{
  "num_hidden_layers": 21,
  "hidden_size": 256,
  "num_attention_heads": 4,
  "num_key_value_heads": 4,
  "head_dim": 64,
  "intermediate_size": 704,
  "vocab_size": 4453,
  "hidden_act": "swiglu",
  "norm": "rmsnorm",
  "norm_place": "pre",
  "norm_eps": 1e-05,
  "positions": "rope",
  "rope_theta": 10000.0,
  "rope_fraction": 1.0,
  "qk_norm": false,
  "attn_scale": 0.125,
  "bias": "none",
  "tie_word_embeddings": false,
  "parallel_block": false,
  "init": "trunc",
  "init_std_qkv": 0.0239,
  "init_std_o": 0.0,
  "init_std_up": 0.0239,
  "init_std_down": 0.0,
  "optimizer": "muon_variant",
  "learning_rate": 0.0117,
  "beta1": 0.95,
  "weight_decay": 0.022,
  "lr_head": 0.00668,
  "max_grad_norm": 1.0,
  "warmup_steps": 200,
  "schedule": "wsd",
  "decay_fraction": 0.898,
  "decay_shape": "sqrt",
  "final_lr_fraction": 0.0,
  "batch_tokens": 131072,
  "max_seq_len": 1024,
  "doc_mask": true,
  "z_loss": 1e-05,
  "train_tokens": 553800000,
  "max_steps": 4226,
  "dataset": "wikipedia_en"
}
MLP neurons of a small language model. Each row is named by its layer, matrix (gate and up: input weights) and neuron, and shows model dimensions 128-255. Each number is 500 + 50 x the weight over its row's rms, rounded and kept within 0 to 999. Numbers have three digits each. A neuron's up and down rows have the sign that makes its largest values positive.
A block is one neuron, or neurons of one layer that tend to fire together. After each block is what it responds to, as a language model described it from the Wikipedia text at the highest values.

L18.gate0:568454475553531506408560504503493493462489550556544578457606565519420528473564477479523463583532480442407539535557530428547503480527426522497516527574578505413522593505458476529515471539531534442451487504460544440534549510480434554483387408609496493505514613503408460547454496380494464503523575465455538506476458444458578476417485512531505563440569487466576523526481544510577510587597
L18.up0:445558504529463563415525537528487574511462525488518533512479472462451537441540397486481516508378427568498514495477562509486501504550506525534541545509387374398503440443494461567539400525397423481484436515517545436461467541497614589528528486417549567451526445477497438508522492533461488513444552441523564500470375442549503554483575530459593370517498556443458505522426429483514542577409
L18.gate692:526558480442424603477520456482515498481429465524499513517504498435493490457556397441504545546471449599624455444601464560545552512439519470494482581498507561476494525484487405491485499488504438483473526463493551443467518595504514586499545454530543531553467485515473433410560570484592551548544509558566611480505500553520528468512534499437452468412456609504508489537429545504580521583566
L18.up692:442476450492428512485468436552595516403463458532492414530623574442533505428505397585506492447410519524561470480543504532500478452516438488510487413495435509395507485509486475563535560581484442463506484498498522459542540580537574466503531459438605582556452450500492429400594441539488459403509520484548530493453473455523461537516438434472475401435479541447559486575488551630587531571592
Responds to: Row-ending pipe-plus-newline tokens in Wikipedia markdown tables (chart positions, election results, discographies), plus newlines before a table header; weaker on scattered mid-word pieces in prose.

L14.gate233:471528510473473542482507547575428516481471485485572465477500471466537436495469464496515448528545516534637566523495471496402539459512455463548497475375530520468581535544452439535541540545457525484461522428584517485481548522483624421448562522483472538527469501474543503564518554533436374459554330587516447442465482474555549512536528648466526525534551573493487583550459493518468496589516
L14.up233:578462452508501412466546539494536535514482496517460498487564489470404602463567534597616502560436448531426572592533538497525449506460546441608476555607564506508433502500387532379541493512478485442535572506445563450554529424464465392599486495512428494472542499479490472409557522496454478401404508461506536458532430614470488519534455497549433547530490495458574537558479472524482551489402
L14.gate273:542494458496557498461523578530505517568412524428444488452440589513506449446518535498501504522477445470583434528443503531551518484480543472475522561522495515473506516489541529366475445597512526545506464476504578532468449516506467526450473380445527570516525497401497467451519471491526385420527503584551389491498528492636576430464482457577524516531457505500559475539549474579491578432450
L14.up273:461514404481454409518545501536497518478556526492526470577467432455500449560439458572581471527500525501504530501489521458470439533461529501433413491487577551486555451504474453568517539429526582571506446587434443443464521493441470490473504438607476531441464442540442463482567500520480528481417538484481407499467535535374511448634526583490500571533487524538586498618555445498525468448479
L14.gate494:528486536504471469490517465458597565528484517505489575542461435525589550415487439515488501566454403454431543521596503368470456580597476489581509551432433459523425502537528487429468530509501525449427490469455488470532524503443435505560498570422536538462468453495419599466562555492583494403485529473398457449516526609492599468455534454419483490445515558589419402555506499466497496511359
L14.up494:427448430449522505481491513428463477597569534531545474498453449500530494508553552501583470512503517401566507537472611518552503502510542376570544524516483519440573652478461444499518437473495506470529434534489480501570567551489542545451571416460433581595424488598503520557469399568488457548473603465489424548526549507454519465488546438462436513440511475516485542484556413604476590489517
L14.gate564:576466643522574381538598541358442530478485420537480493439443518536457473467498483503574431511426526544469462538481468554494601476574501451497527541580556492480579492495423499548499527491426419542465478445545493521386534466555439495460457581554501515564515557526509488515483410434507479502442489520467476509451440535500493541561463461528518529401537534477484432466501466448479550532447
L14.up564:445474500489542510563459472556486466506436554529496585513605422547526477543454375523510492520560522548631543557568526526562500463408560474502556605527483524447446516386456544424530465604428481450527445514457537489396493515427527483488515436493555531561517512441522496431478517472500399536543496573427560498405519543512429528421506595494486449482466627489515524505437505514546465494504
Responds to: Closing pipe-plus-newline ending Wikipedia table rows, mostly header rows (Total |, Score |, Notes |) before separators; also number cells in stats tables.

L18.gate204:475359412501561486513486487523470531467541551505529572437445397538483530458509573463506584404585507608522470559484421452494539567490449513546452491563511451513472553494457454568507399493424536488566454470506467507524509520431562485500547463427535490535457455501494450482445486519457573520524526452518506512492533550464495553480508459470590465462548607494572537434380542511573592436472
L18.up204:504419568486547426552492522459501548525469523505434474514469455527481519519441471476520526469524588480469485478401433459526514444494443416321592520599519437487488445482542442457474483476522486489477456508531498488582432535362563559447498562433540447482515488454522509464477458567477487494512418518518509534546499524558404428521503533594355487495520497550393527465508513580600495390476
L18.gate557:418529440445426473469477536514526561439601471511583534536534602492526504530499490546391520473543463449471477575488503474445415567491580510503406490415550464496473537509517546511471472497383522448459463484595460393532519421483502483551550492480585548568602494454452459572569466501386580449432410503590400474547496485553505540495516456471431509505470462532469511467499520562462534477536
L18.up557:417527459509447516549505448510503558516504508456555608497480498602509515546460512328524496495437491482484574513587469571460539614477514486533543452538487482547556465523478510487570483538511492459459596503567422454427544422454463530441569407449561450480558550511481468551500505522492532501480470516481496474463457498633427529488492507520503477563538543579468449501569532560439570478537
Responds to: Finite auxiliary or copula verbs (is, was, are, had, has) right after a sentence subject or relative pronoun, e.g. which is, Inga is, it's.

L8.gate13:478519568480469430503490481603493593599522519425485469515434520455519438404498467483424493409481562460371534615477480484525524535497440535493544509400429497413399518490538521483574469467484514443481451511557575395559451479479567438508554523434528498431528578439512496524496397411538506459482429453454541538557469495528478434435550481466473552421468521409417556566430434539422435520532
L8.up13:500470516420456478439482402517514624540547427542498460615454512382442512523521509408614478505498613617549503536531535442487528551528502588492454416410550501540462425520464463480517466550536446397428525494521480460543458520453496457537491464538533512508478490431550489500543576499427552606563445520463441478565522507583461414513509535568420486529494501507403487470501542508489545472460
L8.gate76:461433474510541543450444470454566496451475405495476432512545503534459578492442513518510570469481509454507497484476555489555466543554392551471512434519539507537526488486392414494597429562532504436573483497592458541606423484457401547544512426545479511509480512512471580464446538446498493474493409551388476590478472576489550427518616427496567462538441558410380468596508526455501472488467
L8.up76:494564425452505524535476480565553584508506560403518493544626427517466582508378553551476507524585435498444530533470442498491504481554508493472475392493513548544497481451471560453543561479546459459555462522583538509468429497431511579503538416472521523416424519581408446482484522466481520523498551562528487603535464580570473499505564451495456486528557525466473522464459473562572498483397
L8.gate326:505457506468460483515491488486486464414518491439495527509445470549535552540404625376496491485445442412470539474571547522502446470447403461493401550536447434407550510443495496556508664524505540411511505507446442541450529431553531413474488454481483471410521486430501470546471531466479442444425497397509567523427470536488502527488456524463501442480507500524397529507484503414485481523432
L8.up326:614557396504575490524566472347369462464521520510465525495491491591571537478497521443497509541545423537495429542505475509463485542485457379597495521503526509509438474514450523448457481464488482507540521499464470524451549584534465458470447604503428433476546484384522514458474498469484583516568505332610499461517498551445596410463529582433452443527512522617461419469488560535465509507438
L8.gate461:425403483488465475531505508487512464549490519476541518507512461417495558498388545496450528553578531531490453580530468454475554432416562529575509496453524464522382514511512553433521526406503455581498505508568538510524495438498505543557531541531461503526526562512483533603565492522467539519569559563465499511484519626481490560476511553598516544559491551456471439362526517529591572558572
L8.up461:477534499480601575554510494530513502412447492448486499576456507573425532514436494516533497474527539505501505611542499505478474498480490534500503513519498597534429511575514474566538477625500536491518435473539518398541510440513565535514339444555538379619457499554388514522500546528629470521413543512565504589549446544554449441532382464553434564524539501545469466457380525457476471521507
L8.gate591:479485573483519536470493462518427553486447546461469515425438484526573466501581487499499505509498529543462425534539474487482572572451485438521446569556494573553541554433588430587521507507474429531494515575550508525481429517552437509560451487528582604503521616476488535494425470519476480453525417520494494596516472488508553428495393390597574464595535582477467453453478430513428576510493
L8.up591:515439534472579489459496573543605584490548437525509463475477500510460520475492463462474420453391420508425449441407456453458504540445488432540514528506458487495541533523496529561488491493558499496436522513550484433458546578426410422578528491370559519505463483467512513397489557460435479458541449506633445539549518582510550492519498397530514484522447510517444510476550497514468539430476
L8.gate620:461526528550521440535562445462544404436533469554461529580525470477497507572529507571530492623480556637461514591457435422460492543554350502542519521434538441405478507593523471461503539608429511585470494485523485518467470545525443477494444527532536495479563504601527551415466496542506547536458517504544431559477559504484457495426513543525575584587545513431534431438543483495583513460497
L8.up620:475411484524430467525502557452486521535548520506483512556526550458554441466529565502488524413516544502494499508535401528587471493505431475472464529524472453429487569436426559448569506520522557452452488503428510477446506490418560572493638434516440543459533427408525507509580506432529555534535424547539497478516438497512478608552563524552460334484500520422480430564598399510515563460552
L8.gate628:466477496495519457433534440544524448547418505479473562477482522466535509533512509508528525461507553510528480595490535524556535592516473450362583415475540472441444471516447605450440491489534405483531569426483472436532554526549472507616547452571504518456522547477417478427568528422497546512520477418493498445514430548505502540478467582442560502538482458466575478530419508530628579560486
L8.up628:543501462573516557540488541499483525550485512517545502496505533602520572569472469521404542502587469476520399448559443543516512523503447519477471402578488445461532426544465542496469501509499499545424424558485503426567607533467458444467469527511499441499481496485519417411590546434414539447499587482559538503495462506460532540522498522554527494445450509562472398541457596460473545535460
L8.gate683:524472422488538543522551430479489584493462496448498473553467456472484529525484614479548427540513495471587521531484518467413534545462511394433458517581538560508476556450673504479587547453545534473498519550488428505478491464517517502481492514483495556396502441409395465560485495483591492447507474563590449503507468607526501524426457478491561537570481464473499560510574524606500484502451
L8.up683:490537552488465491476447444548399524457465503574534519513525465564467480499460600479497472505484457520509505514516536499500542549416538465435502433483508502391579516526450406523601538405567527470453464525483519518515552572477522501543424464476449488520433503448444627557480520442473582522502442556540480533469477647480428528495469513442474612489443439456537522487539508461604491531533
Responds to: Main verbs and subject pronouns right after a sentence's subject in encyclopedic descriptions, mostly is, It, has, contains, as in "The building is".

L8.gate185:491419565451436455440447491558456497448468507475513481549404459466480509548552538581558424507449477466524569561541615597519411498568494511517523611582406506529440459515523527553522583537579481582522543545472513502461378466522464501547563415491524449479458481447497559500531533563554446540472424520469496488551517558452501586499420583420471424560422527526450456512508390457608526469476
L8.up185:575460494556559462460498578506501506459477443439559480534486454421473494496423458471538454498401529414529605470490496552494493497498473551568514531445474468539483439505537567450513559486499541519479510542423496462502542477438493607474610380496408514562516541543507482552584383352470416434595467522480493438512456558509441460484485509558535474554456601467461479481560496549592470454519
L8.gate201:549503619491522414480461548528473513528462506498425630522523487497488505472411542445454483479602494502459511520425538617458464519481458417465422503547563433552537428583571383480590487511487499579534489500551461542577465418599469521440494578443549531499448512447513453556479541470501444548438442508549510537469566581518552425454483463469524544451567503470524501645505483450481508394504
L8.up201:474469513447567428506567536413497457543470472475439582463513400466413569504481501546460502423439531481462494524497502576571467556441423366425427536514453472559523460555537529436515479507513424470515554529577412474431587478529571483565537539430537489614468498472537557509467568483510543521423516488486478586485542548462554391557531472471502533531592491550515574519562493506488535446543
L8.gate307:403420476451572477531471538553401501378480456521397523607430497416507451459488454575464512502519430459590486505476526532484471469508523532472481458490439506445493592583508561489453581523509466502487486556436488532568517443514478508478422495485353474533465513391524567517542492458486531465476590476664469453469475536497494580493525534430581498420447556514501541554535447524370469539460
L8.up307:442462575470499425529407519553478517514509504475511540495408508545524447494567581549412471518529543465547544552511462520505497435521531439505489460484483563508517501482526517436610467470484486511507510569443440548553447424514467501510441390481474477507514501440485499481533502552478419472431490569584444421449538553449399389579518534520579464499541548503540580556544428598401493458433
L8.gate372:598468567487484459522543523409466475499540522403522489587538572492429475577464443584507535488554412547509490568548506533492469452458465466552476547486524477498433466518550563409491547457494478447557430517570586499473502484450476563505529493504458461529461527531530521548507480481519434580497475446514406503488545523424382413517587479569544581509503537502505454510418435458583450381483
L8.up372:427507526509575566494476569523458487513499550455483587533474466485570406474553450495436492508539549558644456571500431617569454480435547424527503429437426478493455464482592555452443480505557525480499454528492533563557490512468510498601517527407507418456477548493511517519579445482504517477517436509584443516418558469543497516551508483533491415441497468477419485570498511611534482488368
L8.gate374:407599498572422515434471517580470497508438560480434622546491513537480506531592559512491512525488526520600554502500491400474522489547506509558550535512448494485574520534436534465506522607444435523492425478492503438515474536444497458435468446473428456455504443470435515546371502369549518531455471625504459502517480360613422449511378484478484475415557451503559514446475476488487471520515
L8.up374:502490447485436573463500535553487435477496447483499540562545526511539571447515472554549412495415564536474559458472491466516439439524470539485491388500422541431578581511513553542578515538474571466582486532607499466460477649443458463473460479490397491556544565511549526515539507504470503626527583485407445488495497483534372503453435408508616439458505365460384434548468444488387422515515
L8.gate532:474447502487399467534484473511482502375472440453578449481517473468556455597454445511489537452471453531496475521450457523550502496518484457463490475544453559409543560529553581546441490557410515481432528514503507533428398490528498505550414544467510502448453484493565451533567522417421503469497481521481481452487558456489390481452538537442477528422494433591478563480487561544459505471616
L8.up532:452508525541465438487543419453473481455466372590576473411502377537440470571501402502378534511428500479383554590485454572458493572582513542452552421542405456513473480480536507416453460483507521498518500477437459544510479529544557485491425508452524498531444478403509496577629495438527448528523532542494469444482491521514545485498506510493509530433593458531545474477498469544453557475540
L8.gate584:563531421447427497470485519605562434508501419515422582456523486530561471597554524514488525455538586544464511447482489460575494539559491422520541478534504514501471525428537569482568471492525486477423444506444463457529448455508475479457561488458497488558510481504633491480411436510503538431526470492559470425519601516513479518532436541450531494448445498509504651488549540554504548424492
L8.up584:579525468396358530451537521545462423549491455496445594537476591530521530503605478459437543521502445486522487444491490609353478486462438490486530569531527521551530507456566487475499596533531546497555451481474507480520411511545526428503507396508403513527540513534469517490478450450448478427509553604503571575468493511457436593431410539481560481488520530463502547515457470509530463489507
L8.gate634:510472479537477506482535488483535427545522424476532479526521422579506520593435366463505540473382472552589540556439495562584483565556499509482449498588571438494538570480552567477580545574411500506473512426457380497416467498537472437452518424472484439458514454499504481504512575505478508518484480543392498477438550522605471493447486497525480437403552630546401521524501521505570559428463
L8.up634:480527573538529455506502528486508481464515403463446559507519434519482489567581400503514580387489540520494465402428451515626473549540540539411495541549489529525469546524574484476473490465462518441415430444388467478481443528583521528482508522450507452464518474505578640530504539510459585585536521532491435392501528451531446545410457580479493464482511602515405466463453479541474450434552
Responds to: Pipe separators between cells in Wikipedia tables, mostly in header rows near the end, e.g. Apps | Goals, Pts | Qualification, Candidate | Votes.

L14.gate184:519569451453556520478626463491478578494418489428460510459547466459500525608559458497519553532437417497545373505457641512487454495449490500486489502455470473454579430459506505490492415491524453464536464507462526528571541528501500497547456536468494519513491512562528517553457401461518592549447484493521527460478542534579436562454569456575433440516451527575485627500481511514581526495411
L14.up184:476556525480465419464549392483431526465465453515456495518468485588497493551416409546571470485459539480467504486484454401498504435501585517475524543518586476549510481475464489568535480461505468496448570502550507518454629395458626492417496455523577525588443459529517492551451492550563511616478437390381433501408486508431442602548451439528509568497467439501433569471509518518458520495503
L14.gate422:608501532464408560527455434482567511504522517541517545513501541484450422499527463472473515512472450465516493506495479518444505598542477546556507476534524491442491518600423475509518528434466501434523387465489527536563505498504577520509412505505498572481522475526502494559509534539482496484490439434484546605561519531525465551409569537527459408434473545502456666428436497494563481576504
L14.up422:606433443487452498451532435600510516434474434400574541472569416616579547512571532477518565522460547556410476516416465499523434460574567515461467542458502501524529485426425384514555474536484424380541465535397567486451566497494558543471561470534481544503483492598435465504439519436523446433473511455532586504446487448485450485539475501557497533538583482586431495534472493447425477478366
L14.gate620:475522501434531501479465548482401579517442502572582473459442563435443478566553642466465531501475559450485384498464474471468436549543529475382433604507502488531449511448543448505432480477510454458544344503451577547631465407527533455536560481506546554452510482508403521518529453486502554503497458447545472498546504491564386490551524623518489412523592546567546616554507587464491462494477
L14.up620:480505467466510548516489478529534574552447432502496499585494496428538484581456513511495547511560516451507439477519460550533530520476522495501489539474440518527542440521483483488491437441411474504442465499560526454626474394563495485482537506469450423564438629527504463564528611467537525543436489503474545415583479612479455540510509502538504555466525495502568461510525493536513469566547
L14.gate657:500529514487465459554503483579475468552433533464508513441398446450538495476550499415471482442442469567531508527558531404495478437505510587552553557466563516450401498498398498527471548473524609491431379544560467490593508552442500545630575504506470426536572475495515434528488485480517501496536474417523541484454582424557473464583497490568521527373584537475477458442507507530618430468586
L14.up657:518565475592473508389481517487513520567476566400554452524508466478529576547468441478525545456520472512542494588513429543419437551498435573474519621571470468572507407487471530548510551488438470458517449449486574483449471513544501543537502499494493492481448498429447585496496440511419516563503440450454505538422448477411516519503497381517473426520436420410501472517535578465554583485539
Responds to: Auxiliary forms of be and have right after a subject or modal, usually starting a passive or perfect verb phrase: was discovered, had been, can be.

L8.gate43:442436475389524520375492550564499529530552500553468524493484567438511570501449584512599503485498520415479544543477530556552477602501554429437457516432509520460540468511506548548475486511351448505456505498548457529518414441538529508423580498531573434491582498536596486421518379528573501518461589492526526444586542527482514372463472432507450433553537486515532476500542432432536491521385
L8.up43:479567530467485536526474535514501610473468532498401457464550452496560489574450585577586373528528453416407458404488529525492502507497562533525482485462427513418485417493471554478610435579448516499485509512477468522446510516464505518457581502518563505499447531543530496522484413535495508575576487564418523504513480530450493562496505518469581384544382517634530480463522448563536510467465
L8.gate113:526375488558486491506556443528544512505404482474524464524563507433494452493441518546470587560570524515623505555477599494432567445586556472509554512466537552414575465406543590384476499515534500496468391453433512562541504507468541568614497513527542527496531435584524461491495465546502488441634525483449610493494594562563529508500549560446447539488436439487514533442523443571561499508577
L8.up113:551509443557449582562560528440541513570410528504470448421441498459453627412554512551531558476552515546525474467546456423430541557516511417506472581485360533619565560517496498484444558540541424578535543507474500511431494453484528485472411577509481488461531453481450499505563464455461412456517550559496549462500481498491504492550560460449395673480547516482434491527533548486438547526490
L8.gate115:487491470475418458522480484542493535372413571419551541480525481535486417469478480483464470461512483569559476526509496462490502473517512404553532516464431452508529461547489510452553489474481436506549583492503487549462480451476536506576530570491537557410568598538462424503466422479479445539550443482606428467466454523473416492514487536569572439543447483491540542425461470462594516501479
L8.up115:441513454464416531499616512561546541393485516457515565492444486524467346504492632579566473506403511517525538565553557571511556488519504495570488508469507523486495491456507551475568480514577464498470553480477584536470471474499550465511558430520494428523486474442489403459551510504478369461491511526467447470504414551528449533557435545486509504507495549571431509458579570528530504460525
L8.gate196:494552534528414419535520455523579535452511523538540436538464597424472564549548423491561462507502599407453514530475630487491535469541473521545597528393452524506585519501513526562420384469466485478536502469580489563526540533506453484449495485434392556517538527480529457526372454473535415438575473483380517538516544402511567457567466519475539501535494429515513497494470465442520517433529
L8.up196:531517430494494533434546483473500510500459466573557374529491534451491505451453473531510362501470583432561483488625510528550454507508506468506516436480453491493484500592520547449506494442475478518467473486528481468425528504463473408528492502527462508485590480473451515531484501409473462452488401527463442529599533499501455490480456423477510411536547398478592559460451593545436598431515
L8.gate303:544441380463528395517526473502457426492479474504509470466460454487468504496551602555506518511559393446503580528490560550625421565416475420479410600506480480432479509492495583495508568564457594507461526469455530480521533492527590502615518458527447521415526488504468482564516552473541553477545503499519397479541418497511573399521458477497462469546471542469602489456518546485498553527436
L8.up303:564526415409501410530492535461495484469412419451515499518558503525510548350468553561421511494473534478625487524510548467566512499524479437460451490391516503496526468504591486556483441418573425489585483458553511448500574548429491524459473570513547568621522515509429455430509415455467492518510508542435574400422591576433576431524444524493521564539420442490506464545518395574446447508542
L8.gate416:433483483450574415484433547466541485477411600559545464508510589423528552470570460569533566475538440481424494493454522534536523483418435465519399489566495487492506554545540447519520437530516496578502546518423599461508490515536408569550469503488479520567567563533474518430392454533508407532493500490372523484472591520641544462475498515532534560430414452393478522483559456508554468436514
L8.up416:524475448449575405516545525456478582441463500433458526450398513497558539510554469554594511459485443594478476455550473589587475487484379439565497479554506559470491493506502490523456475539523467404427552483477571497401554582579349537553430536510465553501523576524508468405508425451470434459534618539435487484477451497512439542505578424502494596540505437432491456524436519575461504513480
L8.gate452:505512493462420584469436543487495591429489495544447459405551545493453509512484526472593529465508496547478396524561503476478503437436483437484482520542440497521492506549466463478594556581501523500480490486526505496559493531623464533528459493454494608484424540475470533494466478581502558506485487459543482499524502365521446527498513473606542561661457497364641537568456417500547534506480
L8.up452:451464575417487470432552521483551502446531473454493458409507488462539510520420495488552501520479627491449550600448467438524361477574491555423443507441550500515516440473505469447544461511489504596542468485482604347568540436568574499406510565529573553600508504470569547540457421472448548494461518467448471536447516473523617495489457475382505457530506464385451466456452587546430463487467
L8.gate469:525401574470518433514399574378394608499526496498486474536571528525454496561412483554452618480562544452495503503629586501419509503467495458451512461435573491495517546519492424473551591484425510455490605423469511467468482546504486390541593482419458596482511569480440524460591442418512511542614503540408529499493467529542504520486606501496534576482493512433516525537507450535494527543530
L8.up469:480532439509444515517503549426463599421520443562495532492521514525489495524526454513503540512399562454573526601515471482539523532467395493537597492515505549575478537574514449518516515504493530487499444521529553488467576490572440432361509523458478619442470504502497545566532519462418405487475513548507509506507489517447464417535534404413432465456534394467528495514509539513514463568468
Responds to: Fires on the final |---| chunk ending a Markdown table's header separator row, before the first data row; weakly on mid-word pieces like el, ear, ly.